Weights of a small transformer language model.
Architecture: RMSNorm before each block, rotary positions, no biases in attention or MLP, untied embeddings.
Training: 133M tokens, 4065 steps.
MLP neurons of a small language model. Each row is named by its layer, matrix (gate and up: input weights) and neuron, and shows model dimensions 0-127. Each number is 128 + 32 x the weight over its row's rms, rounded and kept within 0 to 255. A neuron's up and down rows have the sign that makes its largest values positive.
Before each neuron's rows, "fires in" lists the words (lower case) most often at its 100 highest values on Wikipedia text that the model never trained on.

fires in: "project", "song", "north", "release", "south", "tracks"
L3.gate421 [194 103 196 124 169 122 128 103 103 147  95 151 149 172  80 122 164 117 122 121  86 147 101 150 103 150  83 104 167 162 155 137 161 150 128 129 173 139 161 137 147 157 145 165 122 135 110 120 140 181 143 133 109  77  84 112 129  95 158  85 127 199 129 124  95  55  85 199  62 106  96 139 110 130 126 126 161  98 107 203 173 109 101 212 139  80 201 162 202 128 166 169 171 148 168 139 142 175 155 174 114 150 105 177 111 156 103 132 103  96 141 127 130 125 100 142 131 143  93  85  67 110  93 156 163 134 162 138]
L3.up421 [135 122 151 122 180  88  85 166  95 154 180 133 134 147 111 137 148 100 105  79  67 142  95 137  83 147 159  86 131 133  97 130 125 133 100 123 124  78 102 126 148 131  72 162 114 162 153 160 135 159  98 108  85 118  76  84 142  50 112  92 155 126 142 162 108 121 128 106  79 117  99 117 101 170 184 202 120 121 102 127 114  83 163  43 130  87 156 131 134 130 127 131 127 115 132 162 114  71  98 119 118 163  87 146 205 137 138 141 123 123  86 115 155 138 130 144 144 113 131  79  83 102 134 189 149 144 202 129]

fires in: "country", "region", "was", "family", "russia"
L2.gate291 [110  94 114 125  91 152  93  95 140 110 176 106  36 123 143 132  86 128 133 112 128 110  74 131 124 144  60 116 109 128 125 163 123  55 138 100 108 121  77 105  87  98  68 146  66 140 133 115 135 151 118 155 111  67 108 137 187  90 134 146 140 123 109 150 157 160 142 184 143 100 136 110 122 143 123  48 106 179 147 141 141  90 114  95 104 104 143  93 159 110  98 120 149 178 166  96 112 133  98 169  81  64  91 125 105  58 148 100 126  99 179 151  92 111 151 251 176 150 152  89  77 120  90 171 131 184 136  97]
L2.up291 [112 103 108 109 128 157 136 109 152 156 146  87  99 133 121 148  81  93 111 157 139 158  49 107 149 136  41 131  81 124 106 136 136  54 105 105 131 137  86 150 109  85  96 122 101 218 131 147 119 116 118 146 110 174 105 166 131 108 135 131 131 102 116 154 164 161 151 180  93  97 156 189 133  93 172  75 106 128 183 140 172 116 189 141  98  85 110  93  86  96 132 154 121 149 128 111 160 111 144 102 114 114  98  71 170 121 126 160 133 153 105 134  87 167 112  92 177 136 107  93  90 159  53 161 127 124 104 155]

fires in: "many", "most", "various", "japanese", "american", "african"
L2.gate22 [150 128 153 160 120 150 237 105 118 141 106 140 162 113 168 103 131 134  87 124 133 138  83 155 150 134 116 120 151 129 152 142  80 127 126 103 118 197 111 144 149 110 190 148 203 109 157 142 141  87 105 126 150 125  79  87 107 111 155 173 138 103 136 171 137 126 111 193  69  90  50 106 100 128 200 108 134 162 122 127 128 101 152 103 136 163  97 160  74 118 159  60 167 142 153 106 161 146 117 138 128 110 178 147 110 177  41 137 133 164 115  76  90 148  90 125 137  76 163 143  88 161 165 101 150 170 103 131]
L2.up22 [144 128 168 198 137 138 223 102 164 106 147 169 177 141 220 123 126 113 101 164 146  77  74 140 157 120 113 134 174 131 146 137 131 118 124  90  96 213  86 156 104 135 172 122 189 141 114 149 105  85 138 109 166  65 125 119 143 190 195 133 136 103 171 129 110 145  76 161 115  84  96 128 122 167 168 124 112 135  93 177 117 125 132 139  88 101 109 138  76 140 133  89 119 113 136 117 138 180 110 110 129 106 170 135 148 106  83 121 162 144 134  89 151 126 112 100 113 115 154  99 137 164 122  99 117 129 110  92]

fires in: "years", "months", "decades", "july", "days", "residents"
L3.gate363 [119 131 185 175 107 109 143  94  93 149 136 158 150 140 139 163 138 129  93 152  86 130 214  92 107 144  72 162 111 107 104  84  88 166 112 110 149 115 143 146 108 128 120 133 192 209 104  83 149 137 167 149 137 105 148 130 106 138 153  92 131 126 152  89 147  80 127 105 104  97  59 107 116 201 145  58 191 167 180 137 112 164 155 103 114 130 181 151 157 102 137 148 109 123 108 167 120 169 121 108 119 149 145 173  69 107 151  53 153 138 174 153  82 113 148 167 139 163 145  96 104 168 107 188 113 111 135 164]
L3.up363 [180 104 160 100 110  44 195  63  70 173 130 157 159  97 103 158 166 125  89  69 166 145 108 104 133 111 125  91 117 149  96 126  97 143 104 179 139 142 137 100  50 169 103  99 137 195 149 174 146 164 166 124 156 121 113 143 123 155 145 142 176 143 121  79 176  94  88 109  98 105  88 100  79 155 108 116 163 192 159 129 148 142 119 123 109 106 125 134 122 102  95 119  76 124 112 186 117 135 136  68 132 176 126 150 159 148 128 144 180 124 105  95 128 164 129 165 100 125 203  82 147  81 122 170 152 120 101 166]

fires in: "took", "moved", "came", "taken"
L2.gate323 [ 73 133 160  99 140 132  94  69 114 151 167 140 184 122 138 140 145 147  98 167 109  88 128 107 176 101  63 137 150 132 139  74 157 136 110 138  95 142  97 215 159 116 102 137  59 177 157 156  90 157 113 118 135 112 103 113  99 160 129 112 151 142 116 117  98 144 134  79 108  50 196 155  95 145 121 128 112 158 130  93 155 148 143 153 129 107 104 122 122 151 109 158 166 196 100  86 160 130 168  90 152 111 111 156 149  78 140 123  85 109 104  63 133  68 153 141  84 127 105 130 210 190 161 131 138 134 185 171]
L2.up323 [152 152 131  95 146  88 123  87 126 100 188 130 177 183 178  69  88 137  68 143 107 103 180 145 173 129  83 191 141 110 134 131 136 198 172 117 132 118  82 124 130 145  79 151 155  96 136 116  50 139 120 167 136 162 121 138 156 150 132 117  80 135 187 143 117 116 109 162 133 130 158  94 145 122 127 161 125 123  69 149 200  94 170  91 123 108 123 161 132 128 160 152 177 172 120 138 212 139 113 109 118 136 172 171 119  99 172 123 181 111 114 103 123 112 185 136  90 144  96 104 186 115 106 160 135 109 116 159]

fires in: "made", "with", "s", "gave"
L7.gate171 [171 110  91 138  81 135 136 129 102 182  83  67 139 142 153  89 137 156 112 108 123 159 136 119 186  81 131 119 158  57 171 115 159 144 126 124 123 120 123 119 116 107  93 122 103 122  94  83  94 107 183 123 172 112 114 127 128 156 134 138 162 122 134 114 169 144  99 132 187 127 163 102 143 149 138 101 133 133  94 155 135  69  99 149  80  88  53 104 122  63 151 139 126 133 145 134 142 185 178 150  61 124 170 147 153 125 175  97 166 103 157 149 150  69 160  61 130  83 141 159  97 135 144 207 196 155 140 113]
L7.up171 [144 106 140 185  99  96 120  95 107 112 190 165 114 101 102 152 126  46 213 192 144 114 136 121  95 167 120  84 167 127  84 123 157 156 158  95  72 110 115 135 149 163 163 152 200 150 122  82 176 101 137  50 116  95 137 108 141 104 163  99 107 130 160 159 192 170 129 165 124 125 186 118 154  99 110 159 130 181  66 134  96 150 169 153 128 144 104 114 101 133 149  95 113 159 166 145 181 117  73 108  95 143  76 161 105 106 110 143 126 124 102 100 105 138 125 141 119 134 176 148 165 153 134 101  73 213 116 163]

fires in: "1", "u", "3"
L3.gate426 [117 150  94 176 120 129 124  96 120  82 137 116 111 198 101 140 177  95 151 158 177 114 172 142  88 155 147 114 117 130  82 116 132 164 153 167 143 100  93 162  97  75 110 126 117 121 150 131 122 140 143  97  47 124  84 115 133 146 183 140  78 145 161 135  92 123 152 139 124 147 115  94 147 162 127 175 102 125 162 156 129 127  52  70 132 182 119 139 148 129 110 157 137 153 118 137  60 107 150  89 115 168  80 173  83 102 157 152 104 132 144 135 120 147  59 155 159 142 198 134 121  93 122 165 102 126 123 196]
L3.up426 [125 119  69 120  96  64  72 168 111 163 103  85 124 152 124 174 170  96 132 115 137 122 108 169 132 143 117  65 165  88 163 133 137 151 101 137 142 133 142 146 140 122 191  97 131 162  99 133 172  57 165 127  89  95  94 140 121 149 132 103 161  95 115 107 130 177 124  65 103 147 170 206 127 158 133 113 105 153 137  93  96 164 102 127 129 122 146 126  95  94  75 118 121 127  92  86 201  92 144 131 128 145 162  95 165  91 140  57 126 130 113 161 170 126 137  75 121 182 117 134 167 141 190 120 148 102 123  84]

fires in: "first", "played", "born", "represented", "reception", "tompuri"
L2.gate138 [102 183 165 164 131 126 103 176 171  72 130 137 175 101 161 139 104 126 128 160 104 127 137  78 103 156  86 108 159 161  99 138 133 109 133  78 114  85 120 183 152 142 129 182  98 136 177 147 106 138 145 108 196 143  58 150 102  91 121 139  79 136 206 135 153 134 106 155 119  58 113 148 117 102 124 113  99 102  62 110  88 154 110 131 141 110  62 106 176 133 117 139 110 125 147  94  92  92 142 167  89 187 175  95 124 158 100 154 124 116  83 162 109  74 136 100 159 127  62 184 173  99 149 120 114  85 110 128]
L2.up138 [130 138 176  91 145 140 119  70 131 129 128 120 157  62  35 128 121 126  85  85 119 129 148 166 131 128 120 165 159 159 159 151  77 107 102 132 143 122 193 115 190 132  84 167 132 116 121 115  93 150 102 145 110 147 158 160  72 201  79  97 122 142  83 150 120 148 174  91 127 164 145 145 149 171 138 130 109 119  97 130 148 122 126 135 121 121 131 154 158 123 124 113 153 151 118 139  91 114 195 181 140  92 164 197 133 156 167 115 145 130 148 123 164 194 100 143 112  78  46 154 137 100 149 161 147 161 181 130]

fires in: "took", "taken", "take", "get", "1974", "taking"
L3.gate173 [119 144 145 128 170 100 106 113 178 117 106  96 114 124 138 181 112 142 152 173 138 145 118 145 169 151 130 160 175 122 178 133 150 126 115 104  90 152 114 173 130 103 133 106 125 103 157 147 192  94 113 124  79 116 123 159 123 117  77 173 126 153 158 125 131 101 131 113  57  78 136 160 101 122 133 194 158 120 152  92  88 188 154  59 100  93 127 128  67 159 164 158  90 137 179 114 129 176  96 132 146 100  87 142 112 112  87 185  72 163 169 126  52 188 119 131 152 175 137 103 164 184 161  81 153 118 154 201]
L3.up173 [158 110 117 107 122 136 146 133 159 181 170 146 182 122 142  88 120 126 121  74 123 178 176 143 114 125 137 160 126 168 143  82 114 140 136 156 110 154 104 114 141  86 135  99 139 192 175 104 144 156 136 134 119 145  97 134 155 156 118 173 127  98 108 152 112 218 104 182  89 123 113  92 120 109 157  84 115 150 108 144 169 100 202 138 177 144 116 103 150 114 171 138  75 150 150 156 177 153  96  63 143 142 110 150 151  93  81 118 114 134 160 142 104 159 130 156 107 108  68 176 134  92 202  83 153 171 181 191]

fires in: "before", "daughter", "father", "to", "wife", "life"
L3.gate163 [ 98 150 151 139 127 196 158 105  94 108 110 117 122 110 136 157 147  97 213 128 152 104 174 118 132 136 125 144 207 165 151 144 172 118 112 165 133 149 127 114  63 127 153  74 145 104 177 119 129 126 137 119 135 156  95  80 169  85 160 113 124 111 131 179 133 158 144 157 110 140 121 164 143 106 172 140 131 198 138 179  64 130 142 110 136 185 153  71  94 135 121 157 104 145 124 131 124 177 150 113 168 146  72 140 117 130 155 184 163 147 132  86 175 136 165 131 143  97 119 137  86 122  97  78  85 160 165  39]
L3.up163 [123 109 106 130 142 154  72 115 150  66  71  99 140 110 106 124 127 153 118 107 136 125 141 111 149 131 146 161 194 180 100  98 191 196 143 168 127 117 142 133  58 142 126 111 158 127 144 100 114 179 157 151 123 135 122 138  97  99 130 147  98 127 129 111 135 152  79  92 152  94  91 128 133  79 124 110 117 208 135 118  54 113  70 137  84 170 134 122 145  55 129 151 131 179 142 110 125 138 129  76 134  91  96 106 134 167 143 162 107 115 107 104 197 120  88 150 143 103  75 160  93  79  94  59 125 135 176 110]

fires in: "up", "married", "died", "friend", "daughter", "close"
L3.gate75 [125 135 126  81 128 150 122 123  77 119 131 100 123 119 192  72 206  98 137 115 110 164 131 156 101  80  59 113  84 171 181  78  92 219  95 126 138 116 132 155 108 139  52 171  88 133 105 120  64  90 141 151 161  95 186 118 101 120 147 180 144 136  84 101  80 122 149 124 133 115  95 158 156 122  89 149 181  93 162 133 143 159 137  81 141 126 122 124 179 147 150 166 153 153 151 130 128 162 168 110 169 125 225 132 126  88 186 111 130 136 205  89 146 116 113 129 106 140 135 118 135 131 145 173  94 160 136 161]
L3.up75 [ 87 154 153 120 171 142 150 131 117 146  48 120 138 172 125 122 165  86  83 138  27 161 169 176 130  81  99  84  88 139 149  95 125 199 123 171 141 152  98 171 100 135  89  91  90 168 112 170 111 156 130 142 114 103 132 169 101  70 135 140  86 143 157 136 140  89 113  95  97 142 118 116 163 100  99 139 173 147 153 144 151 117 118 100 152  76 140 144 173 112  92 141 117 174 130 228 138 111 109 113 185 128 158 109 128 106 168 121 124 178 151  87 114 103  93 138 128 120 131 120 114 147 112 162 123 173 150 156]